MLP neurons of a small language model. Each row is named by its layer, matrix (up: input weights; down: output weights) and neuron, and shows model dimensions 128-255. Each number is 128 + 32 x the weight over its row's rms, rounded and kept within 0 to 255. Numbers have three digits each.
A block is one neuron, or neurons of one layer that tend to fire together. Before each block is what it responds to, as a language model described it from the Wikipedia text at the highest values.

Description: Quantity words opening a plural noun phrase, like several, some, these, many, numbers such as four or seven, often sentence-initial.
L9.up878:141116110132126134146119118141084137165128141138132089109113146178112077088140130157120144138138059145120097143074197126111121091089144133099116143166145092087161059107110210153107137128073180178109122100121151133110122074139148134100090152102101145156078150116151098125105175107130149079103118131151064161152139159075172146209185193068096073123108124136081069121134135097126134120081
L9.down878:153145173138081184149154139122083115155149093130116111126086149094123137056147125069148155096127102117138110118089122117159110093211135191180104124159107122110148125065165139122140031138133138131113144148126099167103117085144110122108093132093128115134118106106140110131112126135109152080189112111129071150074128161066101170153115188164110037134126154096089175119194089120099135142140

Description: Number words, ordinals, superlatives and modifier fragments after an article (six, fifth, largest, Triple, Temple), plus "career" in section headings.
L3.up221:148144115149189043143096123135099173134146153098083137093152151134067056103133081125082121143104102138106140148064155162140160082162150163129129150132140139145166069111168135105120123077137142149075104148160103127096066132099062123098157072104094136140159088111104137101120132164131117162107113142115161139099186100073139116075089154154117183157104190131073159044125177113119100133136
L3.down221:120139136039088132131161087210098115127124067113121104173137108093110082137083150186107142109168164078102117085151149149174115140143127141113093125082131145111139108166199140195078082124092153137105122158133113092206112096174161117127126198076173107122147112091089116110106040144145131125145168115081092141066169139107121190140157084107132103094175129138070167148187101080184096134067
L3.up427:158109092130189138119110117143159149106122094114113124122106135158091100154056033152138162092092112113165154115085106114096083136159144076107161130155104121117129124133155145120119116121086190093126131179074168085078106158102070109093086093143143188145188095104153180155122099096162128159087124137125124110092153123107136164075130143127102195198101211120138083102157150121186079074104
L3.down427:206090183126138103174130130114112127114138131154158128158150134060142068172169093108105182047134110083150156090193142136108139125173120155105133120135141207113075124107179147140165053102140136118126161166124135100163111117098152151100117116034144116102095122130174135117064118109170181126122120075165108093114200078108136085102145067124149105101111102102070110175159115158132096100117
L3.up676:114088112153185089144162093154114117141084169111176112101167160112154084158118147151154147158142167159192129136130120117213143102108130172086072196098148171141176074170109076137115119152114098122116150122090127135197093126133108117086110146084117123124166125134139108091116103139121109111169118164067136111078131143120088084173163136136113088153081104149091175117065159074161088107070
L3.down676:085085082118139135093196161137093061149114136087148093131135134109132080108114115130089129115182116164162158127151158131130133125136137167083110134143117125144152104151153157076155133143112157122141042092100128091141075087117184127083118152120123178088126122154100173122091149120155089132119132156103217153127131151107116124121114176120126128115130146154099147134069111140146156119092
L3.up966:079090155132127100149085084120124162163167106107110097132114112095115107129063116138148194150108105130109127126096071114158097092142169110089130144115101122116113094097144125161151097159113158176145119130103162109179146091128128092081121079133105098121146112109150104136140111162156145127179046135122077234076168134098159112076146129100151161189125172099184108094149163122130133150142
L3.down966:170095096109081042090103105127114101173065168202102147135144130105154103150194161133142121128179107070114151084115136136102154134147094133144137100138157144138164144120128146116069112078134075104148109114153129164124096155126146135074133135071085141075143191148136154149117115130091161130118135142155153094114105121132119091132119135093129089116165108097071092124165091096080091119099

Description: Line-initial tokens in infoboxes and tables (dash, pipe, B of Binomial, Writ of Written), plus mid-word fragments before a suffix (pers-ist-ed, sup-ers-eded).
L9.up478:163175128115203102085115083154210140127132108058106081117195083178078166100076136145155152143109127118128172100080148136172157116110094121114091130097163095055125127091102098227124103145079148106109133088100143118153116050135094112166140099172106141131097151135117183148112112115129101168163142127104120145163053128119118136142136144147143116138095120123101148092169130164145091136155
L9.down478:102125161099141146123137133109152172144143185092166134113121077103057101112093113109158148162100066155095081060168146129109159110082097073164116132129110148050194102177102172185146152146136114158125123101132120134119131114153111092173124140182116150098079152166122152111110127103153099091112113185107102155181124145095173097122116156082115168148116148156145148084127148161165127098113

Description: Short subword pieces inside multi-token words, mostly names, e.g. Tar-b-olton, Kar-b-alayi, k-id-napped, also I'm, and commas/and in list-like phrases.
L9.up882:102149115094123135093157094160178090126043124139099134121143115083074079123119104169147161114132112178073117145061197096103148123139160063096072126117132144078169107097117129137158154117133182160084059112123125144181113122185154117148145052179117144143137109108160129071165142111184153104081075102159112154106130154137182115121150085093133150155163109181172162144131161170158098176069
L9.down882:115145187098132146152136131152125181136185148103124181128142150099175105149151136100095098125100112101150088095186157095105103120153091133175155137136166132141132127118074081131169044123175133149098141142146073155112104125102146172081115128112142104094146186085105056146123131173077158193126118156134119131180140133093129108129065074055180136173132118161118096103193120115102142167099

Description: The dash between two numbers in sports scores and win–loss records, e.g. 3–1, 2-0, 6–3; occasionally mid-word pieces like l(ove), ey.
L3.up522:134141154155090168146116097181097163144084135115131081132143167087162161103033091102160107166121137135157063092108098116197108099120061150095133151084139204106180120133120125069135115106153077148132138117114186154180084106124107109079151149121122148188132115191124169142194135100093105099110103194075089145120111117117136131115102135151146086182141087178078167115128150117166165170078
L3.down522:163084053101085172154086091096116165154182156107121128176143141133120180127131126109125064130106165199131085096120095045111103174153099152155144134113093145109155131126119108104108153158078165164142116127149134103133155086147103101075125147107129137116127163146070108146151148135106126184135159185119093188115110140081133110147159077108132155104118103163131152108094156182141209159137
L3.up568:102095091133164112129147080103143165113109211126196121151161099094106044157147098129069106064145117102161153104080142207142183097132105177110122135143116140148190114079085051131220138085105179156122115171121146086118104092140070147119105138169146119143127093151143091123160161106115157177166097129119139109135183108113094103105146180138122117118131140091082116101116151143167107135044
L3.down568:163134097148152159104138145099138135129080150129086138171162155083146116153098108186101158120142124155119095179101130144133158082109131153130116139137076165108145119118070123132162148138120117111179093179120109033123139201178079110103128167184151138077132111119110121119150128059138101149136167166152082124141079104180133122117118091133106088196102153095070081185124118121190126107135
L3.up701:151130065119109150087148184147120172110116163133155109128173154134149090124056139172120108167113103093181069064082111143114145117113147140075157137100138183103115144067110141103174165105106147122151146101134154098168107140122137139120107154148074178181165117161118130113165192134121073111165157151134137117108192169159132139199130099172112132195140140163099169107120182166160095137064
L3.down701:163155082120159165155194181110165183123086162143131142202095165130162118094082132116134118138103094072189056084085041119094110126093076139080138127195098101084108132133131100069125130148078190133104101154143146055180145148129112127082116154189117179202184113139100140156120163108090065112161088148137172151067140132108136121134164090160116124155068099095115129123075166164107160128113
L3.up1003:154132117049168108132113144130174137075092109143107129059168189192157087119111141156096140088082140068120092111073109169196168117136061169149128130165125123128162121136123098122153154110106094168190105176055186107151113059113139102141097109127104109162185122161162180154148170058170118131109151145134148128093162095097135164089174136174101145129143157149137124102159147122089145118107
L3.down1003:098130135090128118097133203119122098114178109168094094094081147156160136128103141120105112094145177114065068159125091170178143117171098094176133123163098126112123140205072177127102134142104163141122166166118098124131078124165099134151105122159157133155157150115154135173117131054103111076111125114140127120129128156154149100139125112131150109079137096132118088160107151087114173173160

Description: Coordinating conjunctions and, but right after a comma that start a new clause with its own subject, e.g. census lists ", and 43.0% were", "…, but this was".
L7.up109:128139129087133123067144116121168111156169141134137166111120118137121132133113157147123114112052135160127127158148100113105144191115062146136071128134132102063141070140171091099182144096080168126162168080104156109164131094147107133162147091108141131140160124153097133080073166150132152052108192115046106153154147186109139179155152152183166146132160139148158167147099196161073081118153
L7.down109:082130100131135133157097113095046120138161142097162138138174171094152164075121189156152127142156110132066119120151126116181136138157142138180133091159090183094160165123188122125100140170164059132149166099114110115085151109132170133143078146128095125123101122148101151158087094147063110110145124138165126157158166049148137064090125140171141112202132103185103115157118051151141105068074
L7.up424:154122136136155102173148156143116112180137172086121153150139131089127078130096152149094133132102029128185181142177180157173139156137111119119162113119144138073098042136133127187135133083138148186119117046140134139113174088109109101146146092109065174122062099114085169159118158102144118107100161139115128117153115113101168095087138096101126125203190142108088168107099135184112093102102
L7.down424:090163120138141126128086112119130134122087134159081154174127127133110118088131139127172084131076101155127148164223144123120109106165148139066117130074163095078134169084128166085134117116119150125143171113145150048179135133181102201068100148120105128134130119117103195079091166118143122137096118106107073147156127073212130112120088147098177139157073118115103142192137122091140134196178
L7.up471:138096138151185157149163138128125149189115111103136114109122159112168150099156137168092065152089124169106152115143130124128158113114126110165162155142145147113149020143127152159137129103073116086090099115095154122150150114152027100130136111108096123135120137132079154103074143139160160121200151179085100150103094086162185161099116163175127169135147064130162130125074128144127099107095
L7.down471:097170093146111167106091136119091130084136085194098155173159104108138151169095118079126145115184122155137163077120164128117134130120195138155120096136132096145147176160126175067167098156135148173096121137155106172088037127122166100138116107098169154135141130114107157132159104117105138156089020164101128134139090118143157087121126150070164076113134131170148095071194146129109146133116
L7.up974:171105133154125060142204110107150086126128113083139152100124050117154106113085090126145121147053095165162116157120105153180103110151151095113079050103108104109158122140143111133144105099119074213071114078115145116153153078139151117205143147115167094167201119150145099105158165125181117134199061161091122144136131172093188116096136160110139092150175142101118102155117098149108102192072
L7.down974:118144110101157175121137159100130143157181100151099127157175131095149120150133143146132105149146120104142146151153124118176165190179083122138144185132063137179126133150113093143141112095136198160099150155175158166147102188078066098103117199055186104099091076116144214149111192127111140167060145098134096138130096099137155125106111142113137183147141118151104051097148146206109152127123

Description: Spelled-out numbers and quantifiers that come before or after a noun, such as two, six, all three, several, other, first of two; sometimes superlative endings like -est.
L7.up161:125138118162132120095127160114125165148162132126091127092095134172128144175098113170133105116126092138140186101152192149109108092077105176169120148191089112107191149074169160133145122124120164138120114113117129107099079141144122128093102077106096136137151122064167100109097126161126129114127079189107066118140143174111151159169106201134150142163090173168151119090135136168125118146129
L7.down161:099184079099129163117118109131145082143118124140133166107125152139140116077150155135191119136131107102140159149111173119143085104124098146047187151169146105143157143146070171138085162135106185144125130156133180070116137130110126197169114085104120136139080098122134129140133106120128108133091205101126170141117105124061069146146102113175056140120108127105151156128129124085168172063097
L7.up327:134123078103168101122107183135097091156088134165111068154176081159118062140047127138165157133076110092137190093087079119134104135075056113155120144120139122091138110119147148146193119101120172144151142096064106170160123125103102117142111083127075145133125120137118185131181099149140158129069108121097137190149171095115199156133128114111130155158151203161125083070160122135155123093111
L7.down327:113083136158124182136129094142096154153127172143139060118181140098092146125091106093147110176128071145172159094142181157080159117167164132060104197170153168135077171166124067165141077137089152106142155083193116052125161101133134133084155155078153078060128070090126102159032141123125120187104072081154085115171164123113105121122162128162139150186119128106122113153121139097146089121155
L7.up602:101100088137116085128122139178097145133177121120102098100097109120129047135086103182153130084114108154171108151166156138144075156142076118159147165121099158175151124122115151158140143139114125136137127133115181075126083110171142134163059147157130122137153107121160147149197137081160139125146109114124185182143112156123117126118144174128148141136146169120169100142160127108121098093096
L7.down602:098098132041117104112116099181101100123107157153091113087150065141143150173093128143123174172148180103134127141050099110092137154131127162119146150153138179117087160139095102146176015107121124207114107141164135196153181155192184159146126165106103068129155093123060081146143135135139125132140130109107082103147117159094146107113142164134092091083111131162123094143194118138140192101097
L7.up979:107161131128157194065136171189138159131147138117079058099081106121131097142124122189147126147135104125151105045086159116112074144092137165129109210153118111150179156090110125113195151125092182107107137066116172125199068100136102163118104153157130145109170124097122148157092058182154089114127087129170142126103167098079164157126115140101154085150091157125146130051100187127164126080073
L7.down979:203179094103110100137159085170154145142191109108130139157123105132167152098108145119117136167089152141174110090130056174187103118179102172110141121145116118085139095160139169120096079118120111135096104119080121099053178129167140138115101117112119148101137085165093151105098120147084091116155138070056154149151117134122130132128107147148134089127198166183135170180107132071146152131063

Description: En dashes joining numbers in year ranges and scores (1930–31, 2–2), list-bullet hyphens, and mid-word pieces like me-ans, tra-ff-ic, conv-ic-ted.
L9.up942:160158112044151170057121112105170162126045167051091089144111106095180098173124108156140164152156126132156192119188090129107174113087109132114160102119195142179092100133038077124180103152140171173169066073155145122100149111147115206162136095180154142173190103083162165146115097049114082099179116133110115134131127124115135160135118174166150153099076167113141080038137120153130112150119
L9.down942:153092151130137209160157111168096128103117094187193136129115149102106104114105082168155164126133165108151119121099110149064120091116216136135151107128052092117151074098202185108110173101140116077073141125140060122093095120146101101075171102149163146155115106141140124117171145202116123161090173166127110098095165096103168134142127146132196087081055136090063126151108148123162128095119

Description: Apostrophes inside words, mostly Irish surnames (O'Hanlon, O'Sullivan), decade abbreviations ('90s) and goal-minute marks (18'); also word fragments split after prefixes or hyphens (co-p, F-ive).
L7.up116:200149118159121094153101116125078143171086106136154057143200104077114125121082099182189093201112129151112130096139106096094134062115065159104095178057159187169129126133067100122146134087109101135157155134168109139132132139086177110127168127089130118179054113140096180135102143066120175147114108142188119128178124116140143196139098108159133111159100056186110079129123147107151092144105
L7.down116:101152146049160136139180092085119154130150137096131159083111134149151143164153105136102142149128146185095139161173158131157110120103099158094183102181162136206142138092134167140080086098146109168126142188125092092133106168100109039077121109102166096133112092127119104176110137113129116075084113130116173106076097215111174092107116102135088165093121092119156163150108106142138130147128
L7.up475:179193122135067127111101080165137099116093132167157117132128098130161088158070164167170051132109032158143125105150163129161180112101104142112130177089177138164105104141089165119151170090117148151131219121122192146163165144116131097143088136146107151145095096143142128125022134087132106140105130138103144173096168104129109098149106108157178155085139058122142126137121181121154118143058
L7.down475:118137164115125133214056113107101068108139107131081101149126108111138188194068134136204071149163151212120115071142163087227080133172109117113115124160076144167109136142144187151109090184169159128159124147141152105058183157100095118128129182149139172107140150106115127148175068098109106138154080137103107137151105145129129129109125116122173100140129168109125108108174100098092128142146
L7.up501:157118122116123099128162114136137135215146161158155131116162147132123115084080132092139153159101154127128070152099151117168117103152115136125147141112152116106101080147144146151137114072112149128145105104078146122152132137142140084105143120127035092156083149122107124158111196074101160169122091091114062128156097168133091104176149171218183189108094077097073153102164132105126126171133
L7.down501:150137153171136169106081118139160118064087140135129089123077127152126171171076153123137128088111150150149095189103098144145106204103118120153086057120110132075137126169115128096127101214123149174148127103178135158147173159079180121114098212125154138184127140091143108123114076080119114102135108129126177138197108151112157124119179109103116110119148114158146122126121164152136142148136
L7.up777:172104147096158079087171125142115097165116121169155076091144145118137108143103111114139143168140145106076134112080144129155096134126059156150139120135180216115116148184089163095154154138162133170148129149112168102125102152170129115146099148081071131138101108198104145094113117098068155136168109101153150136091120106105109135113089133148078100104151173200109166157113191087161114143101
L7.down777:105101211108127091096144175123152087092152044099109112108105098159031134110129114119168120148092173188067136114171114166117077169129194131171116114121082100120181046153141111134147154164081136119107140150103105129099156173159164137074138064101124144168166101138170132134155092115132094106075135151118131147094109175183138084094101168163119141124066104103151146195124125186123146143153

Description: Mainly the = opening a new article title after a bulleted career list, and "Personal" in Personal life headings; weaker on year prefixes (201, 193), "received", "public".
L3.up17:127116139141152142094165148129161151163158154080098114127095087095155126113127129157073154113066076099110120130115134165153085081090167145110169159137115147093164142121129087132157153115061154171114153135041092145123087123137134091089142148111057195151135097149078130113141118140161143135149145150118117113077180166067084190080127162099166148123099153138115120184081120081151104128097
L3.down17:068118109143155130156133170115174110131145154166035106085125110098104156093083085121079126100101080156113107101099181170162106069169163105091088134197093123128135131095148141089116157150143106137092125091153156146129133126150096129118106127094089100135063098170133174091112093148080153082153124127160110165124139151140108126145126154103135183131108133115142082158095168122123069140106
L3.up572:121137173095171098092150119164154113145164122087133130113138156104146125109106157153165123163059142171156126084092210136099122115103113180120146210093152073059099106127110113149151175132130125177164098172116113117173113104153168084110144122137098141150111092183132136149103103103105114088126062134081078161157091111059117135127152184179098196216171145117183120149125182155158112135092
L3.down572:130142102087150161141147143161122143180116159109088134114192094139153135121078151118162160139065093157168179180103174141114093144092149184146103133114156110091094156065116136113135120081125153158131093115177090137153160120079101180068159081139129161120080112105147161124088096144135094085142154088098151122169096092063171134124165112136162175160176157094116118118130170147143127151101
L3.up607:104140179082158068120140119174145125139139182060121132088144104078122115105124145129110152188067136122128131053086136114136142119123115153104149235103172130097124074099145132166146172132135141126113150163127085101105137136180167071064174165097109164166140131169131119151112175099096074109169148099126122200153105141070102133148161210209140159115165181171159107118166185147112135126098
L3.down607:141142102102192099113095104131116107117160168080105088099194075124174113115105148125164152120091111159124155088116114126125082159088136213143111107132126114102149149136102114153168098138097123157153105141155163150129170169121143099100118147136146175074120098101139146052085122132107126078107209108131116085174153166108147127121149153160094174161187178109103147117143166175107082140110
L3.up918:124180135123149141125179155156137082106184175056108184157150084094124081101090143143191125158119151123112077088138126180100102135089157173074135159114110122091167086061117160169097161090068111155127157087166138146176112116093140070117150141132072136145079072175166152154085145074110113117161119129112103107185131132125098088112132174181184149180093110116119144101061187121148110174100
L3.down918:141131096155140155135080138113101108097174135096108164113074113126088129120105078118153109131188136113123081092189122081148189136076150167142103201035094163048099139124153156181176154130069136151164144162135165106131143097149103166139126089125192165122105096133152101153128137168163124092120162089170095178190140166101081118117125140102160116109061171158124111144173184149098128112089

Description: Mainly % signs after numbers in census, tax and climate statistics (44%, 54.1%); also stray word-start pieces like r(oute), f(ile), no.
L3.up237:085152142085106119089152166185120118133130111111072075151094120152116125163135102153080182177087096131150148111090123151131074146081127124161129132091140187139099163125166090178099119167119113092131159101090104129131101126149140084088127121101106119155150174164187169108128105102135109110108141115119148178096134163095129127165156139133096109105141181080160087147131111153128155199151
L3.down237:089129173124127138059092160186093113116092176086200123197125134122102075110081159106109136178124080161116142127126079161130122162113174077094156096120097159148084108152215110145073067109155149130082105120144177057128115131119080159116125122099122124113164165130124096121168062156144103144135086146139110158134107138113128101130129077127113154153083093162140122139115145128150130142095
L3.up245:103127160153115129131107169149112142064134207098133117106175162160091174135141112163124108111081093206084083149097152109129119146140155116093133124140153126073146121061093146142108185150141110130085147109089197130096102145132130168072161116122110167115094134140158095134156180091174081155142196133163095121085143159148114146103109152134077109162079074059126088151107124146129107141115
L3.down245:132106134061124087158123142150061149111137083113096135141159186121154121045136111119133196147106064171118108123164175110071058145099091144126084138181103118131122194132150142144077098115128128196067133148135099120168104127161153110098160164169082093135137095038116094123174093140169118140161102092129177150133145115097155139159125122120136167062126162115127159159099063147074126097133
L3.up793:118144109157126131125137152196181173179128129144124071073108134135125109170091104108090157151095121112073154123105148116105080133102141164109161139113176199086126124144133092128149131095063127132077137145071161146174115118102089140124119109145114134136169155100147138087160138090164143157126113136104111185101124132052132088148196147163090139111168136165143124129147115127159122130074
L3.down793:121093115142121124109130125152093071086090081143166067128164129076152104173090118136072103137135107064107079150173170144101130165135145157178122080156138138107085145108182103112109097074141126126104110133138174130168118159101109130103138118091095073187133190095092102149126094134171164181095124124067157158117134152118099067197159072164171156066110139101150131179133113106134138159129
L3.up802:105128108084128082099134131143123112163148179120131096095096083134136078115116043141100160143101107166156134120119088100085115101089104152095130164118187188088095138074086180137143127127149140156109186167131153120130103142157160144148099111140150152116125146125111135123150138091173116159127087078100138160154120166078142161167111182096074144087159172088164090129125125143130088119124
L3.down802:160101065121197091200177098175157142113117163142135106148077089196163107148116131164111157122109083108121152179150139140096168124135128102164100117094118122117090156103123093126107111130125100137063157115174097142141132092116171138116190162130122104145073091104045059170142154068144146093160135086081121120139056116147160148166122095126166069134165094153155154111056125144109155157083

Description: Short word-piece continuations inside split words, mostly "id" and "at", as in Part-id-o, Plac-id, form-id-able, Comb-at, se-at.
L3.up42:099151152101137147104129129126207167139143176120074133134139131141146079125153079116109201112086083097110152105065191159160096105085100139141156129157135148102094164160136143117130095121108172166104117170083150111097083139120109106095115094131111168181197096141176157136171103140215117142146052176091148089142127121113170119082119172147148141110140132128131107047116126160182075130088
L3.down42:132124116136129164042133159109220176145142090122162117131146107177119164111117056146077089182131053131101094120122085093127064156116127118150188105168152124140117157126185103120168125125093163116124098221120104133194113114160107102072066101127119149139149064158127171125135129153198065140105112147133168053133120099090116129152110201101064174091180138173147131107132141175170085152127
L3.up256:160169148120158161097109123169153158106138165102123135156163119138106085144158143118087210106083128104117091104067149146129121057088165116139167196158146153080170132177129074154115125100113182133120116178092032091116099128132086128128153168120123098117190112139135149090190121132134083130160088144056122149098187113140125113081079177106135192109108150168144165105113142068162075133113
L3.down256:138094126161107147110095102095111076153120128139164127134153155133168112129101116132081107191082114119129175176107122146164083178211158125188163151106151145114074139113127141119115112102117100125120082118140050112153162119080124150156109170138128079114105077224121222095138167152126153135118149163161154150149096092117140082096131153122079147095143081146114197067197119133118129146155
L3.up583:092123159161211130085106121097173189085153230109128143122162176158073118151116170155122116122119101137123108098067163136169077102117119153087070119172151128126097064094152089136070146155139178170146168144135134110148128106120142145137090136115101126118146050119113098049159112141134075149134120134156063176103167166141151155164177115102098058138142060163139164051115130115136130159147
L3.down583:172109061108198076099168125127181158155065065147115110115162121116115122109105058123142099134199077098172125139189107108144102172162189127101168123159143091121125098167150114153128148114135172131187140153109173131134120107106079148114101126128096109139080151116141115118133148114144116148064128126131149094091123125118127116136144095076104185114129121113187099125129123127104145151096
L3.up775:105165169123148153070148152166190195108109146144172150127119129109099103112148121131089166072117114076137085156122095102152134116076154163155049120183149166112105096117082077114115113146140130173119104170124085120099084068157153113130151137098074108146175105109112096056166126129143153115112127131136108138193098154135165103117194127152103060158103116090133099084179157156128110155122
L3.down775:112139156132177192097092119107155145103158132141084134135172093144101095085073157102073133080165104152184116129196101159141112205127152164162125088197127139152085149109149115100023116104094108146160092186087164102130092146094141191129092177128149120136143122161126152124146123135133106059108126176124125132129112149164193173128135172157106076142119119130116090120088151115125134202127